MLP neurons of a small language model. Each row is named by its layer, matrix (gate and up: input weights; down: output weights) and neuron, and shows model dimensions 112-367. Each number is 128 + 24 x the weight over its row's rms, rounded and kept within 0 to 255. Numbers have three digits each. A neuron's up and down rows have the sign that makes its largest values positive.
After each neuron's rows, "fires after" lists the tokens most often just before its 100 highest values on Wikipedia text that the model never trained on.

L8.gate746:119127115123094139096190087126133143142140137144150141158099155163159130087147102144169186126137103159136142147121096154114118134144098100122150146113107114106104165106128118120103118118122140173141152123098113162146131126162145084109070159158106113123137139108112119191155131140140128115151150166112142143132192169125123157095117136114142114200114123174144089125115153116111161095153130108148109165120159173096162145115108151196142141143115153103136142170135139126110143114164138120138117111093135093134147111152141137125132106133135072153120083111136111083158034126150221128102139116100076102094160121098118124131126124126087103125162091129133142151128132096136126104120092152108081111152143145102152115092098153161152137114101121150124113158138098137163122093128121
L8.up746:077151101137112130086139148105138138151082086155169098142117140095160119091096129084153107163094135156106105084129111120115130130109166096108132131104141141107165106128101141128151105130093196103134122164147194131123146132161124125092190142094153127132123149125074150176136146163122146132145154121063101165114140116136154141115148148110091119122091149082120101098119122096100154135102099128176113098138116159124137137136114170125134115180103154111149121118155157128131169159132156157148131113098096090126138112169124120123158151148156110134126117114166109123142146116161148125117137147113117109112047112116140099149129141129120100111141094109136101129103112119123115082141107110127155132123154124076153131102138134164131111127144141128147103120138180169152143099105141
L8.down746:107150128136107149140103150114126123090095132136137147144133116084142142119166073135147115137138131101100121137073151144153096106094138122155121128100110114128109074114142116110155147134125082144128104129192110097102128147113133098162144095127092121099105097104108140134140131102141162116119131126134163124096124105100119118120117130095152142104148122117087160185142107172124128158137146116134122111153081151106122143161148078139102130154161137089114114126135121140118085112148135095179115150120137136131133136144101117121123156094100160147152114151140124145118132134124130181157134136143075129129143130118132101146145165103138126128081164171120071117131126146125132106107162151145146106121114160123133130132106140104115103132077165146091159129134186090104092128115106
fires after: " W", "W", " F", " T", "F", " K"

L8.gate787:149122134128131121083150136142121110129095133125140147083150097084104120146094139121143160147167131131141130124116126137103146132149100115110109078144104119137133152141132100121180157137097165148151152107080170117151190131127105131137111135134109152099147101129142138115135151116142066105157154175094124142118143126154125142116079133075098136136109134101107097112112142117082101148057122113140120152150088115167138178125108121117152140160142154134119158113137111151122129117137093139057145128145177127117120099143098117127119151140105126107125170128095096124118099108124130160128133131119073100130156142141147134094135134143145135093115140119096153131117132089153139123138112144167145158114186113177104099092123121162110106161108133117099121158127136132122162140146135
L8.up787:153033158155113119144147080154144146093087112100140089158128136147117173150145171126119129135083078117148146136110143142111118118099114104124113141135141149134108164138113157108136078122111157136127127107114172133136166141132142135163131092143135127116122106154133119116126144140160123148168133136133126120140144173125108113136119184147111149127107105112098117118097133113125134149074133128135141143189113096129068128128142143125111141095118116094133120131156144132129118128091129145120136141143143152126123116127093131118089179123115093121088147133110123103126158086118150111113157152173095103131139140113103116142103128135150112129122148098128132162084103109136118166115141135108139143130097093166124079118118134140204121118133153132159162152118103149135146133104155
L8.down787:107168115116098153174110105125122097107065120107116186107106154129150123146125120138177137147181126110131127079138130134128145120133141130118135100176141145138116098167114130121105159104131143113171150135113108140144145150125124103141100130115108127149129144140099159122119125093166101143133104132126098125136129074144135141174110119120099146142124119082117125151110166155155097150126134112142131101108141136132154143114109150099138168125158123177111086121140127113166157107128126093158102124118139133104169108141103122148107132158129132109146127134126155115145174123134121116102138115141130127130139125123109126127146103123112140157115145107086121139150097106142153144108151113182139173140157124057065110136146136185115097173136152136124154113105117141134101111103086
fires after: " B", " D", " l", " b", " Bar"

L7.gate443:130149152136118119155165136083141144086117136102102189161164143122165136166100137086149146148148155171103129159182179174128161143125135116117150165107171117120118171129139121134151134146160083147170152117130140107140129136143095163173123125143122167151153134160089094130135133121126076159116147160116107102103114144154128145090154155123122131155142120147127103093123128150138138089129122113120104116092159173111107108120152110127109128147130122114150121185105137106087148126126107134114119118075118113126149118163107088169105150102145127165121145102124111116144108096084106116113091089132152170141110096098108101122149094093151087165105114145152109123106142122102133119172108130128116128107148108135128127113138125108118116144117135095161130111125151112135088119114160
L7.up443:143145145151159152135118114107134119107183118121133133175146117138121149173113153111147127129131150107107118134132158106105121157083168157118108158125122112121118160136132111111148143115106170149129132135176132085137108124099100130145105130125094136116084146143125112117093169114075121112141134140090148113105088131154109175077115163110152155079106115130097137073122149126138089104126108170126138110117139141122156114147151122120138140124132148137103124142153135095131125131071175125181108077117142123168131131152121156064128113126130166143086122104133145145108110146110120181120168090146133136132113174179128102160152108118122090167098121126176125096111137150161097134132167149157117101131130127149112111162113139164106138123155164142144199124115139093086128095154116
L7.down443:122134114147121151167134119138104084092140122164112154101123107124119115132146101106081140109086140151077151121140138137140112099126183113183127148136139171106132096084156140133119139130190113152135082135121109119090140153126118095113080145109092157143132131095146112113101164188164123121091108118137122158127138106156094126142085125124139072108129133124124168127151126158087108141142111140131136125114115130130140099133119140133108181103195123155098154159116107167160112132102142136147137167130143121135120113121153119118133139169098175134124141133108162109134100147119118139103152166125133090116083167132113126112132092142125096149103140152096153118162139124107144141128109161151086158095163114151115094121141119117139093165138127131132097108122115127134173128128157
fires after: " (", "\n", "/", "–", " \"", " '"

L7.gate395:112172150119128108155156080132096153139113131096131102119101105128140128161134129117161099164121145150137092183155106132118147096147132091122109090102132131183119176114109101125114107105098112137107101124132102116098118117121141147172109163166135133151108153107141148151139119130156074164139090092155137091134121130139169178117159155152144132102107131131111140145108123142122131114117125117119149088136142172156100112144146132109157102147109163119088127120120128107111142111120115111151127084091110134133152159131161161140132144174149187121104124129132156106150143148086078126190103103078117149127087144151110129124110135117164139138076115130163150128131128150152157136124141113130111132136121128136118144146110131179160134113139159195100138088090136088118093149156136
L7.up395:117163146126131109161103121115125146154144119115146141127123102156134140142114121128149121160112132164131100130162114118139130093149123124112103082103137138187097146158118107162130123119132136137144125121141143124128120145107109180162092135160152168131080133120139116141135124101156108128125075100124102089115127142123137164121145129141115143076141101102114102139101143181104135116136116124122135096109141120100080172111152141146159132154130133122107102134134126085142100150145139133147134068081118132163151176095133166104158111138171197124114098102137116099148120133084104123183153060087110138128152138143153133141114131122156117138109086100146151118127138136144141148119085087108150135138120117129129146169154129156144132117144110205116151091066155109094134140144134
L7.down395:109122129173152078134153116116123138116109116139128104162113159088201149130137115142137171109116108157112108127123141139111138183112112131123141102153105132146137138126096125110142132117148104144098102175156128096138150146145123113116114141116128130170121194139122171140111150132117094101088095115088162114082142114176098132124104141083111091117131143064140136134117126147129150163124134136140132154125121187137108155122154130093122091151082158117085145113136093107098132147128127183173090136129085137144115137148117093155112143124143123133129109159142129150126124110147129145165121147161103143109129118113157160131092135119111137118084139106103134136080166142125113151161129138088129115136112083129157093149100115140157074119102161140086163135068116101108126114160125
fires after: "-", " \"", " ("

L7.gate415:138133138133139144136153146122102150139118109104111122127139143100125147191150119102145109102127149120164151166137120154112134136102122142089099139135102118130133089129131102161116139116095083114154177141157167113087116143101143124158151141103138145129099117157102150123132102189122095101129144103093133049189151128175123158120154138153142168162133136146126124090130133106098098120138115124123139129092118119071146122145097099129115114149125153122147099115130127123121107129089159107126110144121136121124156119115116127110086089120084112107134117122114138101129119096131096153175108132118110143127114132114131122130088180116140141127077109093086095177204140165183118172137147138159145169143155126088187147136149140156141115118149158136130162142095120086102130138157123
L7.up415:115115164109107087159170158093170125122131127144153128103161172122111156144112159093156123157125141168117143122121134111087143129115158112117093113135164120107145168130140121160119137102082114117111118100127117120128122129126144116133141166132156119128129144145136165118127138143154074147110113136110135101147140150102114165120125150138146092114068119139104169130125111117107132133112109110091104160141095137139101129114146107116163177147129084135131118152144193136129150129144123155128147100150101172117165096162158097108072149116120143160108168136091127131135153143125117159132157123085113136120074187125114107141091150127140133146124084105164165141144134138154103129103095135098146117133151135121097115085107133146123102182157192128104162132117134110056114115156125
L7.down415:121166123138146162127148120094103123092109144196129108160110142160151128170095167133078104109105149129134162124163095137111129111117121116154104112151154164124143119133106108103106071134147083089126106146154119132151079124093131101138174145107129151142163127089117127103120149127123109135070141117162114130130154112093112080145096091130101180122139144096147120107129098167172138135152116097133134154099135116101148132125120141136082139082134097111094187123113082116131125157105116137152140118171107144139094113170116132142152143124151155155132138118160144098149184125155136180103138098130103120128126128067168109144142163153150105121141155126112136133099151149119130157144173092137096158150172109137074155083113101129155114117148124131118144111157138108087131135125140
fires after: "-", " [", " (", "/", " −", "–"

L7.gate771:153101102145142123130152174072110164156170131144112099142102140148119136108119147096114164115142126132152157124144109143094119096136129176097098137122162107118105140148126106158134119140145099150135146093155154101112117107164162121162131109156148137141090122117134119124120105136129099143136139152113135097160141127146115116091135086146161143170092109100128111095101138116102135107113121119115097183086166162116154139118172139115113136151111142119127134105125163118118117129109104131078142110133097103155123127141146100104124159169125143130133128128127148127118093103153067133097105122139160123179144123119185148112144105094124130111090041124118122129108119145118134096127146096144130110132164115137174133121142124116104098085105115128124089153141133106100145070112145
L7.up771:157139140089115166164149122084120109178158124114071161110108110136127138157136148148135150124095122108183135117148130119149099131164128134123069078103099114079132096171150128151154143127130136192126133149078156098137133124148140179104132120121141121172144090111141085117126135140117137120132125145109130144135163155136168114117139125077162088210122122139131105166144133100140105129155132125112100132121114116149150128145124149136141150141107121140120141145127126132127138124101103095132166134149077104097157101132130086118130131112127085139115144127167126099142131111142128101129119102125077103120158041132138126114108102123105113109112133118174137142144091125095125116120137160150116152106108128141106102126141137083139116156140161119149109150114117138106137126164167
L7.down771:125182122139140126133094123116138141120106148086116134161138143191091139111164098132159109125127152156139125104115159085142108108132098127157186112113147100140102123129053126109152144129152120158122157170144120117139134139130131140121136155144164163105116128124136144151131147096135145080172154166104118157120118138096162138048160150145186112148121118174126161102135096106136112131129152106143165143091134137116090116146092127137121128117102145116147112155102137101152122109139150103116115155133095130099108154164124141136138113089119129108193149158140109143107096145117117125090160157165140122102095156128119104149139161092099148081085110135166085129133172150117131162134135158146152115140132093117127137150133110126133152093125094108157154136129151152163174100113085
fires after: " St", " Al", " C", " Cl", " D", " G"

L7.gate530:141065103143155124143139195094093159103132130085122147160124124124138144128135134111138100136126149145091123156151173127120127109104150124085151126154120103130122158129110127115152188141152094115144120175105112120158082155100099127148092123135085124167133146124104134075157113128118081129131119161097150104135163094153094104097114139125154111156134162130088151148127163114150109128083110130144127139141147139153138136120128104106176127150118162087128123115174154126124139077164110174131134109161138113124115169173135108124150166108145122132140148093119129135122122142131109152139119120091178129110117128106114198138098107087153156163077142083118102127116106150119084122129142130115088109160116153112158126111147089120083124125133176154172092116138111097123159105156155
L7.up530:107143149123149130154129168126172139131109127095119120154128120129150104113112130061152130130115110159113117115112160115099162174079160111125136114122134120124127181168134146154094112134119131118144169146138118093124138170134133124111118135127056152147135100115084114129146169141112111154133116111114132077132099121119147152133091146131162126120148096150140113073114107161129102157137141073087101114112129136163126173120162129110163074090165089146120073098133121144130118091094139128135155103153085074139158179143125134129091115103149139146100124119118142121100147123123115152139148090105166154125109127158138095185098116137139138112080117134135143113070133142170116154135159120133149133142157122111101138142108101131125168107172154133160142087132145085098122147155158
L7.down530:164135112120141155163097112147124094111069114150104175121150111143087133160081141094123096104116104182137148163157177143136113138127126158159125103166155168134135125131137125128155143113131087126115111104127125132125134100165113100116120153096128129115119137083128156082108139128148166131107121137144186158099105142162144085154143152108142183169097133156142145116124112178188095123123109168137135136087065110133191122126115107123097148165143141118081192125138124124116163105115115108123118134113114132135114171134095125141129100129123130111142104123113139116148140118162107140122088149129158091140148171078091137095146120131134125148093114151100171127129184113096123140088129150146105106128119141151124127111139104104129097115122116114134126079108159099157066124107109
fires after: "-", "\n", "–", "/"

L13.gate329:164145176127142124175122107078181140156116143177124161166183153102125162092137168102142099171131162120090150121166114140051124125148098121141140173142079122109179115118137137159124146099168140136096160095112098082083124116104118101138157131139141149113114139108097116144112102142133092129131102136127118117110133104174123115134127089145114105136132108122090156105114148142103083120137091153096155154114121159162137120121057122119110082088099101126084151143115112141095160118130112135139118135133087079120144144109118135132094123143103162164106145111109181160143172151126129143110184141128132152163147134144120163144139163118167136130123110163155134152141142119144137103121103095131131138151169083110165105124094129123120172153123127087131090071159106119134110156164137
L13.up329:106142152116124111131119157166126131141114071133097134169155143120108141131147132101183109129140149155141127076163161126175117177140117143121136145131110131099122135171141126215135117078149147139144150096103140135109133123132096109143135167094117160120157112149110138109113176116100130153168136124160146112145133088137144122139153123129073123121133138132082145134144099161145096088171104126127128121155135133109136114140121109167124082111108144136107132139126078170105147142102121088096111124155074117133111109119133142124112126148103140121080119124111134140125103159155131148135126145149108100169076177125160105139125123124107134132178122115117130136108155135124120074098119153149141109114149108107142122094095118101145151113158145091172109143127135164087119116129100
L13.down329:164159175112170106166109121092146144155092135135122121145147093106077124110103132098153146100127138103125113115185121152144119115124116123119119121136140185149149096134151102114137120134137087117081157114141128069120166136060116116152147114151151117133145088097108076158132136144174132133123118092141092107120112124139178157121167150116116130134141173113128165119146112130129132170130058114152103146120174118125124069147116175112133119139146114113142136108105116141151108119140155142142124141120132118128105116126105127079128138100133171148104102090137164133184110150101100136093107108160111178132119109075156125123151127105101150144108123153134141141142102125131124136127144113105123152120139134127145076063101120176131091107141119143092126117096105131124118114117114
fires after: "\n", " (", "-", "==", " \""

L5.gate502:121129127200141128093080107139121147170140159140091087116165156114133129158101119106129126120121124141118117102145112181150144075149169127138153093092124102154157135123114122145134116099123131119115146135132110091098097133113119113097121122157132125124129132139163109136117134133138092107133135124117181133124166068153123137091125109093132100139107115118134134106098141103137091102170108096133152154144141121147139145153118143164167105140144119129121130109095119087157114144138171097121134121157116129142141092143186150172146075104135140137078077138138114137155132151129159122106091114147116092121136117152120100163131106130129112151162122086148172147104124152127107104175104133120097114116102104150098133118107134096115186146128174167141130171119122139095109132164113
L5.up502:091166154151164169114127092156130124147116123120094120119166128140099105119132102125127122132127153129131100072145099182139138136137168166149159094097132105198116158151136144098136119136163178093096142140131117113113067131100135102111111088187165093127086095122099125147094101091124147124151141115128113098154102084162149112146083121107114101116104101146154155127125123062115125119109169085150128121144116169119104129167129121152165089149134125142157146088150174103143136122109170107125141155146130126155167097145156143127132115122112144105099094128119102166128108118152102147101076122133126139100107140132156149144147148114100130142166135131128150105153142165151109107122112154125098143063155112167104180137080142160144110150103151152116106134146162133125167113132056
L5.down502:092135129135134137128144122133095135153100087101127122107131143124148131129081138096160152095127096123103112171134132132109104122084099119078148094142122093114124094102108130153098097150114137127152144122109112140085105143151141127122139125128126138129095130085201148125180158158108148147142135156126168158125099125154184109174116151113122117134148053127165137090134132114125111166140129086131144113120152140119134146120115159119130114156132165138152163106147107137121152153119116105118084121082116128128169150117114129123116111155111134129131148147154145126102174103098151123147090110127121157097138130096113114125139109137160109181170169140162109108138113089141086068092171116103135195135081114131143107125111143127119152174085129098134110154129108140127141109128119
fires after: " 0", " /", " 2", " 1", " 4"

L9.gate501:101147136143119118116115091154142124116157047127136139120126141090136150123129136142121116101187159148123128081105131144150102119131118105128136126083114104162107095128106108145128097156116101128131102129107110144152131149140141143186123073133144126118081124124127107132146151089097129101154128148113141125142118095173150139102133159139056127133151130117147109121132133149171117126150129156142095103194105128112138119116116127126097153132096133138137088125193138109113149154138117086168127155111114128138118097095093124121065180125122161161131133088128115136139119115150118138191122156151124136159128158154177159127083152133097162119152130120164130128133160073118132138119132174154104144149131131132150116104185127141115106118102088091120083127136140124157103129138153
L9.up501:151107154131123160135101117164133151123159159148146129127115198103131129135137104150144131125161143109157094121105134131168152146145149171114152174096112124131138112153143100166131145131123099092181172121115124112116131099136072206147141161115083140133100107100131150132124102133154100140142129115093135129112090133109129115127116084118121112109106123085159151158121082094095102170134114128125110126137116141119134116140170095128135071127093156110118120137131102119096117171124131112119099083136122094136205084129085132101115152115170130131171159150107132143096141117127096134120093160157111095160187115127100109144145148169115122176133178160146135153097109157098130147122121127147082121131121133112151147121153122122106118159104116107144117099164149154095095116099131
L9.down501:116112138089138117125136121114112132133129115124129136110073125167130128130165118120144090129121133077118094124113093134119155141145145139123144142155107157110153153158135160141140096081116103142098138187108136135151178138101126168159099105136149119116135164117151132118119121106118095113131143140094153123134135126139096116134093110150102124089133153117104105100132133071119117115141146110144147099184137084137107109139089103088146164156164128126147149113120133133130104132139140117119133117125163118129078108150110143169104123124104132157133102119123162175101167136091110139171130102103152152126162103112137141188115102082191168138107149136120136132148097123133153104170127115113114177162133144115112098096172163081096118113155111132136118141157153122123126128135122
fires after: " b", " B", "B", " proble", "b"

L12.gate150:170123143135083125088130093117161160142131133148152155135114116138141103127169118108186105105132132158143104093083134136125156145148124131114111153112137141088095124091109129153123151118107147112162107154145132115151113128128150106131100123170167162147110108116141134117145138120114112097171120118158137133111134120141103149102130119171119154100117130125122075174074136070118128148060148126154136155123126138152131138146174126101120150154124169135095117118109096128146134196121125097127103112102145125113112127129135133129171174126127111102152132133152132109137140131142135142116160135074120118115103119154141162088093125131142133159116189143113096118083184111144113130115125148081093136131112123126157145112119148094139122093102115053169114162137157128084130102151124
L12.up150:126122119165128111109092129153141160176096080168127132129117086088142134145155120115162123134129098093168163138137169142152160128184140139090134164127104164109093103138135135131160113094105114067142121129084146116096128124129174141121111118168090104087150107124133145115102156127163122079140144136131121111115100121119131112117127123162155128146117138108163088146108163137097109148138155134132124102129142101137129098174165127106096112166138178127128090101072084145131134146131124081169144110146110120118148130135134144165128113162146111094174121130076134096120123139129192099104163116152078132081110151140171155125076134193117125138124109160143138119105130153132121140138118127129099116105141131143105120146095104104141102121090109119132136166095146108095160134112109
L12.down150:149146079126171147138141142143132154128144143129168148110110156138137150091109149142116140111140146133118163107147141106144122112161092119109112139154158116083115114119108191129093076130079087087136090161140109137150113119149132096102103136114112160138111164111132178117116084125125152116106134133137114113121153147150148102132152108135118177129122118147082109170115134120132129130115131126146109148170097095140116125145144113101129095117173106132172143132129112146104094125172137120136134134136120159135127134189118144131152154139167130156100080145123095117143134085113095132138137124099129122129111117131149155170145139126148131149130163140118095100135148068088116158123103155105099131177133088083083165143127161131100134105071106077133104107129104147117150134172159
fires after: " B", " b", "C", " C", "yl", " c"

L8.gate512:104128116129126121175143099073125133136141124104112110135117133159102133134070146154175119130114112101132154120121120142109114083133145110146166160123168138146174118147113133113112116085150156102188156120147126116108113125102114133169165154120136145155142128117133149124150169127132138148145126158131140122118132173100118142126116185124072065123159093135142105069140116157084122112153109117098139101145161084099127174077065139142115116111128108135138118081111122105105105120114141101085144146138096105111152156146103150112170128113140070116136103131129167112127123147143143155139134094111111114073120113096123085124155157084111125113096144105123179123132138112122128146160106147120136096113108096119098184103108130143117137166133155154128134116133149131083156129123091
L8.up512:104144149145070119141153113130088122125106146144109144118133162124114145142129133126167125143096159143167141167137146143089114082089130101172160096105138130167142136114087164096132125150144110157151097114125092077117065136096172134127093102155124135119153094118105130122161101078133148152198126069128140122121108167151132148095129139123151107151109109166121141113109154084124148070156095120148175115106129131151122153130116102134176101175135116143140150086122153098141089106170120134112168111153121122111174147112135102144130136076126131139120145161153126119140149126146120123118122093135077120096112145124140124089144155108137113118124115167154116119101106121153122164164126107134112136156111110146140123080149095152122105191146133164160079137134071114164165165126135
L8.down512:142133141163135132196123145084132125121127121160138103084092118157153164165130139117099123120083151119145121110120121118112141124169159127125143130175170120109166127126143162147115126127130117146134110165139122111117165089108114115119138120096111168141087087148143157079160088120170137157197117116139095159097144112105121149108096169137115092115111119151083149175106125139161123106105143113114160142135125119164107138093143095140119128155136128161113119154128123161147096077087101148167110116120117081134150133116110106113164131100110120105109170105123111146178151116121152145172146146123153153143087129129161100121110119139116132165130148157163129169129150128100112078151114175126085133141151066137106126140153126116174107093109138148120159168135144112120154099143132
fires after: " 0", " 1", " 2", " 3", " 5"

L8.gate987:104118154140133162130145143148101142093165140103128122158149111102125088108115110120140148110148092089129186135114100116077126138079142148085135090169165131145106096116109128141163121121099139167099119155111093149173090118139130113113095111102135143096092147153119122088130142126110121121111158143114108126119129141141170147109133146133167132159130129072128118160154073137116162094122118142157150115139146121171137157137133172087153164157128114107161130134149131141105141107149127120161113134192109058094123120144135112103141102129140091159142164136124121171164108089186115135123107100103102141125133125121157121121172120107152124135119154154126162123112118135174125077111124143166127181104159080109112139094142117141102078123124113093128146135150093140122122125130178
L8.up987:174151180094130108127126112136103135128121135136111156148127125108122152169118148130101154114076126118116144141146174156110100140119110140102124160146152139121172142137083137108144145143106158156089139151088105132140075083151125107138139102129132146123102139121096130149123130121163136139145144156117132120137108126156148122085108100131149135162087161158097143131090153102147139092121179112117108141126109126087098138117121109154168114100145122043140102104131145117167120159177156117134150100125124110110110112202146136122121153174122116133132147093151118158149127129157158123110106157107075128114145181115187156101098129124124127141134134139156139146150153095132128105138122144082107125180133085086099145132154075119107133135132165120086092149117117104105148141090100
L8.down987:153149091164172139120133112122150129127145109107137127141122131124107122123149106137137095157140104133162130127137128163122132140116090112137129070177132152161089124064076101095177149136129135137105152133145071115125127133180112126103125114195139102138126126152112125154152135108130084125127134114060109124161119165116080107118143120140110108152113119111118139144146122178150112164119112126114148079140166124162126084159085109102086166110112125161108094153133155113114152108090106159163125179150106156155148139124116109139115097131129171131105145120117133097115138134119151143123113086160127129135118120101109152137190138127076128112116131142134109151116100139156139154194132132118145127094120128123150129131148127070098135151106115142112173124128091132114148143166163
fires after: " A", " C", " O", " D", " B"

L10.gate761:147150170124140146110111126104139129124100101141092146212154150137142126120176120155124082141121116125137147149143141133136106113147142116161159076130157101142129148125075127111140165143152138108106116111159103125141138151095117085092122150099158127122106163134121139124138092093102103110144152114149130122135133160139110137085099099112166126149140119120095118133119108101159086098150153140143125144133117141112100129130139176126150131057113125114114111122126119143142171098111126130158132183097109128120134092129101145114141155127103136116114112114146126112141102124178122115092094130155108143166132167173184136105193180149141130078129110138107146154118156119166111093101155145135122143114092127142147113119115096108123137125100143068104096138141137141160117088121102
L10.up761:096139162130124109098129200184150156115158100173137100164131159133129083138106160136183105125089120124129106146164146141108146141099118097092135083136148112149176148127145094160134150123092165134127119156125133113132153170145127151109135137141108116116101134144142100134177144105106091144130140139136138114117134108152140135108145178128146106149112149135149100123118133143133159116137102150109162151113142181142081111122128159145164143092135155107157078162178144114125173147107153124089153094119126124105150109115094136099147136116134135118113120122119068134097141165122150112091106090150107132132162123119136110093115164132142125098116143138139121153153122118065130132149127131125120109129135160143133107092094136143125157129135100137142113111138187149129083153101131
L10.down761:123162150116143126145094144103089129159160122119163111166159113127088121120154126107159156108147119151126153163145140148126109083122140197142079134169098110114105094121141112117125120162118110121130128132129153150082150162130142116163094141106162101102099084082142092112110095131166130133139109122117150140134164105103101118168121134120141135104149143110146172154123128136160075130099122163083091183137151102080120071158138157139114090136162128124130127078060160145127123085147132131159149175102119162128171133120127115098126147123146140132071140106117134126144122114129128136142119152165140131101131124144126137086089113103126165116177091167115147159099123118115120116088148086161143141169146112099124120138105093142154122148092137078137078139132131119126119084107147
fires after: "\n", " F", " W", "é", "-"

L12.gate790:125134137119134124144145105117172121069126121133131179107157152118152141167131158110145112131092134127137154164138109151061140154075120163104106148154140158133096149111154116159111133176109105124125140161116176099119143122134147111151118193126113113123123143133132144095129120145157120131169087153107102132115116121154130176060104142150161144152069116079113097161094131093133109125114180103133122140137093145107144104140123106125152171143129114146131109118146146144149115134141086104115145139096120060143147129131113147147102113130144117159101130158120144083106146119117097175134137088129112138146109117117139162183177138154125134107093120095136136133119136104202114158142154144130138127141130150170129107119142088125086128119132121144153137148147131127103148126114099
L12.up790:177087113125115122136143128111139163090106055098148134125122125167151106110120126127148131136087141098142110131109160126098115145119102154120140135132150163114144135099117137143129097150145130140112124131170131071105124088110102123138125138121160131138160136114121086148106079142119121124129132088166129118135120141137120125094119152144171070149113167127090147108124126165114109171125156117111149076125122119130123162079152153132115167156105132089131117126138121115131128113106141164098111156149136155114166125111143149112143145105150165117116119130109172110156141098110163156159110086121163119132140138175187111110148149107108142140163128123109130103130149171156100126146121147114103174100140114069172129148089127140116131107170130107147156133113124146155139155108140
L12.down790:118148101151131150154122120123127090076073102106114110144115133129136157089144117118145121118158164114073151110170138122101103155138156137091099125117131132151080138112160130106160123155110106146126111101172127126108122117141073106150150138124160158110158137135131110128091142134160153172125144151118081129123106139113132142128139090115147141115109142115118147085106115140129162163123107162145101152117115119149141139109103117176189122142141121141146119109129106115162138097106151138125138134138119145160122110137123142148144132123127175121101167129116165159124079108134104172098142109109118162145128157087127149149134106126135109147084136151121119130092156127103146152179120165147140092120138116160070150154120155085130107108109108105182110106095123151070148128101131
fires after: " (", "-", " [", " o", " \\", "\\"

L8.gate919:088111150122124121122135124100133132106114158105115109136160147128111138154101136114115132166114145117105155141126122096120097115109126147095148113153120117101108109130096083125138126093085153200103101147115122170123129157124148134118176117163161157137055089116145122125159123135164124118182177125115106146130143100132136133142107099096102144084124100123134100192135132133100133104128158111136163078165166112132148164106115130110119126161082079129139097126175144164105117145117103136147076157147144099110142146163174138117137130140088147133106144113123140117136094095097092141111109106112105136107151130149137146041142151122135129128147111143125115151123096102119092128145147117115109127145109131140141131097094111125156158098112080108153101132166131158128113135086157
L8.up919:121121125158145139135097126149150156166129136149158114139106133074126122195145160151118098097110115127126110123126119095134156112144101185123113115117117143177152102130150097139115151112120126136114112082139093124136131100127083136184103110111162080125114127166136139137169157135124098086129093162092092094104126136141105115113100118143133102107144095152108148125115129129137069160124154109143130165153121149138127139116131123109100157112157153113147144158097149144128175138113137138142143091137121138100110143092130072120136136136115101131125179157157099112183128108189152149137129135119091119118112133149151122135151151115119126052141103135119156107084126109116162141151127120179132120126139137121098106106153128105157101126143089097136091123123128126121126105139158
L8.down919:108120138129154149128092109156141137094178125137132078120147135166115121122104092103143092082150150139107126112167152117132107164165104156158151070095109140136106111103154091113138139150125137180080084127136141160133127155121157119109118097157102130117148136192128125132144157107125139141132152162131117151112159151163084144146138134098140132117116140145174123104162147156148164137139129132166123115128109121144119116149142128109172087120161152156099124167130128096121119179094111098118141141175140136155155107113094144137102106149122149143183130098104149128142139135092108112114140130122125156135153099160091079139103062127127151118162096148121156096170098111130111172166114122092109146157143119109160106131122111088124138151118163121118105122119139176135136106130134
fires after: " F", " A", " E", " Fran", " B", " W"

L7.gate105:119140171155109120104110149154091161132121113139098122160121153108087094135128107117161121133130113126147185174114160160139097140157181132093131136121122105112133110083109100106133127147107132140108149110122153123140101121102160144120121123114077146120141136138135127119178095110085067127129126126127126127196117138202125144113148158129160120127079114182108170103111122131101116149135137129130130150124130116121122158114119130172157143172120138128111101107151131127109147144145110109128185117103086114131145120109163158158102127115199145105100130132131106087133120145110132110180149123104130127144107113100115100184126122135110111107091112089144151076152085104142151134147100169154151123134159164099149132114144114141127081120150122134141158142112150125117118125178129
L7.up105:111137141147077160112105140105128144126110127130111111173136187139071144135097146156184101117136167122128152148133172153090129108129125128097080138163133131106140124126102141101112117140124106153136121149116139111069090113103129135142153119125126089117106127124109151116127136125150071135138144101148124147164111167147135140145140165100156139140119176157097180128115156094105132139129153115134124133094168161075104162120112113158151145191121108139101116103153141104161120127111099111146176106107093098152143150135136117130108158132155152101076124166130150062136119125153156122174128099145148157130108140135116050138142112136130142121084128113174132127121080156120112120151116127140196107145131155148085142123126167183132113109153172163130162090113115140098109113127102
L7.down105:130183135146164088109121121137113124081141140134141177082098135159152123118134105130095143101105115160083113116124076134107156140073105115143114154161105158116114114137139157161115097190194103118119119163125110108131126132127125160144110122146139129132168147167116104156133142118159172083082134128161120082114106130151111115124162120136106157139098163128129124162137105167138098150151130103171111145151150135125120174146150128118149112111135098131113095121098116116135143102088090158156099114098143104103110107122126082151144130142108178115147140125159141149134161113126126176136139087140183121178122134151128109138129129123109160124131131122132135113114156165124152153152144109128153135152111124120115115121132120136146108149106148125128157158127147110134137128071105
fires after: "-", "–", " L", " re", " inter"